config.yaml
num_key_value_heads: 4
norm_place: "peri"
norm_eps: 1e-06
tie_word_embeddings: true
init_std_qkv: 0.0358
max_grad_norm: 0.5
doc_mask: true
train_tokens: 136200000
MLP neurons of a small language model. Each row is named by its layer, matrix (down: output weights) and neuron, and shows model dimensions 0-159. Each number is 128 + 24 x the weight over its row's rms, rounded and kept within 0 to 255. Numbers have three digits each. A neuron's up and down rows have the sign that makes its largest values positive.
After each neuron's rows, "fires before" lists the tokens most often just after its 100 highest values on Wikipedia text that the model never trained on.

L3.down25:093170153120100122111147097110087148139124118096144148149150105111156171119150129162117150107126109149101173145131151150139152129117114148150168106076079144125125135098090153123100129113112156106142142120149131110151102126135145098117139112137146146098122116106152139132129127105137148088131075153141133094131113148148155130124117153086117080185092132123132114133151104159151129170088137096109091122101115077092114112063120118152114137139135121125120161080159098160092112163119126
fires before: "0", ".", "′", "°", "6", "″N"

L8.down360:146123168120145109095133119125169132137153099135160140124134133135100127176112137125105161134156128134154175104115148168117141103116117110148123127140099128119209119113138114141123141136125139140135108151125119076165124121129094112108125131133173097096112164125126163162090135142131111144188158100084118114147093130111090123098120108133105135159131104116118124179161132107149133123107085112184172130187128148132146097121117072125132153134168160159149122116141086106153110143147114
fires before: "–", " round", " |", " kg", " place", "th"

L3.down115:127142147143113095107124083105136103131145177122118131108087149132144118161101123107112121163119143100135122144124158119147111166155127134159105141099133134151126108166108143129129129119109119148142130129165121091121117088136114108158064112123114154145125166146194099089154127149130140092085105089117136139094089166104114133109125147189151138126145094118088082165160118152124105080150149096120122106125152102059116148126105121112114120093159119138155124134117105130131129176114110
fires before: " /", " ", "ist", "ia", "ic"

L6.down273:154146089148081130130097118138167118122095095112148089068140141181146104120124099138124098171176098149142118124123129133132140125141113103147108183159137120113115119133082131114160145125136169118122063120091148157129129093125103080103119118142149126126141145118130081096105093131138133153150152148137127130095149139092138140125126112097095150114117094163125090151061139130120173090123150128113121155156134099143099133132149119117125137118111141091152098146138136114137115150074116
fires before: " |", "20", "19"

L8.down87:138140095116136109164117084131128170104101107140112141126123082134146127104106117153105122110138127116109145123031125125140179120117111131115114116128114154079116114149133117124087092157121128146145158097130082138127121128104140110117099138098120134065126127102148131134147164133136145132144112132132135124162144143133114125162169116144150133107170158133156112134079076101111110123141092081149121094136091135170152103162143096142139178139134144131127107134158126074113109114094171
fires before: " |", "\n", " (", " |\n"

L3.down143:102163130164118119107136152178130154152117112163138098120138118154135124130150135133113129149107131153158051145138107095078118125153112151127160155148159121126153161128092115143144150180138110157120147143087133147130174092096164137152146168156172113157154096130119083119146138145134180168135119142085124141121089100136120107104123130136148121133154095169132135146126122134115140171133100150138184112121109132134171119098139114153115120140156128138146172092153093151094111119125133
fires before: " ", " votes", ":", " |\n"

L3.down300:134088179148087138080146155085146113133159145114091142135118154135121126165098114160087095119074118126081070130108166133160097084080127111171134120141120123098144149138134143147126179096109106114154168173124129115099170106144118112149099137150116140125122115099126087118142137083106141140097155139125154109161130144117126097155129120098125111131117103163139141135120113146143143140143138141106156132146088085147116132140117116075139100098154108128134153139128122131143079142107118
fires before: "19", "20", "18"

L6.down103:133105132159170103139120135148157111101121154120126154096150135138105114128110139174134116142106141144148120159118163118112137117120159158160119132109095132082154148121108136156133187121160121188115168154079159098135137112128123129073149137139144184095127112152155116121106107145163141121132090147119093110141142139108138098123134098122133106176133135156110131102187085142069118079102124108141130151117072157141104115111116130131094113139178107114138130106088123100133139131114120
fires before: ")", " (", " |", "/s", "°N", "%"

L6.down391:145131156108116092093131157132130102157118135135134111136104137100151108169104131139129158156121080073111111121110149106131118114105129175142118136104108126121141116153139138148068163157159119117117105121108111115119115117176138124114112139096086130114181131115124156107087107118100191105143149147139102124144152167111163123099110128145163130129129142111118122124154143100095139115107100126104070068150112133160124076153176111167167169171128117147108114137141114114106140133115094
fires before: " ", ".", ",", ":"

L5.down155:158166133129146146133169104133079180120144138090183112134124119154137127119131091133128136123112130120097098150124139137123121155117100156079120126145134098133143087095131132118112106096147111161128138075104170117145152088125091088164095108154110110093138168138096132121137151159126126120174150099108095112139088126081154146115131144161113108119144140140113124164153162104114096111098103150092123090108148157132155136105119094121185133127115173116103128083113121154110141105125135
fires before: " |", "20", "4", "5", "1"

L6.down76:089095112099138144143162133187138117120132154097145088141109079145112146118133125131147115160116118135154092144155098091117124129113092103141126159158135126123130153164134127078124130120125159143155131157119182109131152150111088109139153080156157122124124121127146117103151128071122116141131147179127161151140131121168092120125094110170105103138105090150133134108159154094112129176143143113139133173110122146115100145122118086114099127109109122109173105129162109104118128098061151
fires before: "0", "6", "9", "8", "3"

L3.down287:152136133110130137154160128182113128120140109101153126097157157144073156130181101146150161129115174111132150148135154138132130091138166127146141152156112104164082105119159136125109135134123162173109128125096121141162182174157135152143112157121128139108127189121141140138125114112132157090133100122123104092133130127155160172111154177084131103126122113147102056147154086152115100181092120141113122128112140120112132110095124118132122093123122143144145170120131120159131125135129124
fires before: "=", "==", "===", "O", "G", "|"

L6.down201:150108092135096147099123165143154097132130110131130104142100139110107147101127121162157116132077108131089108118163168127129139080137147118164125071139098110135162133117145103094163132131107184095117143138160105183116134132096158125103088115102129145115151137126126093112166089103104121114120139148141158097122154124143149165108129129081122140128112149084109116091074149133172156169115132144170121117112153119112140168136155110133083154126119137113099101113101119110088135137118142
fires before: ",", " |\n", " ("

L5.down7:119180097117166124116099097156102125072132116111141163131076125127129154111157116084078124126154133127157150129136153130157147112128140144126068116094107125115140095112103134073120127109134183168148167117135123133165174168105114109144144102172093103114119111137142122141124118145139156104145157150153124131137117119108121135136151095130129120145078088111156099113127103083179120122147132103131131158120143204120116078141106148149129132133154111120141148119115121154150116144110128
fires before: " a", ":", " an", "out"

L3.down149:159137111148198125117174124082144098116123139128127115130139143124141130138124100118119105122109079118091143154174103143124099144140123138097103149150122124154158121091120152131136130080129143123089130121128156115151133116128127078118132131145153153133123121092127145151131073102171178108090108155135085119149117163108149120160117137145194078152103112098114113140129123087169109150087128119155106114142155113105110171097146164148118086098136111156133153124097118148114119096146156
fires before: "|", "ee"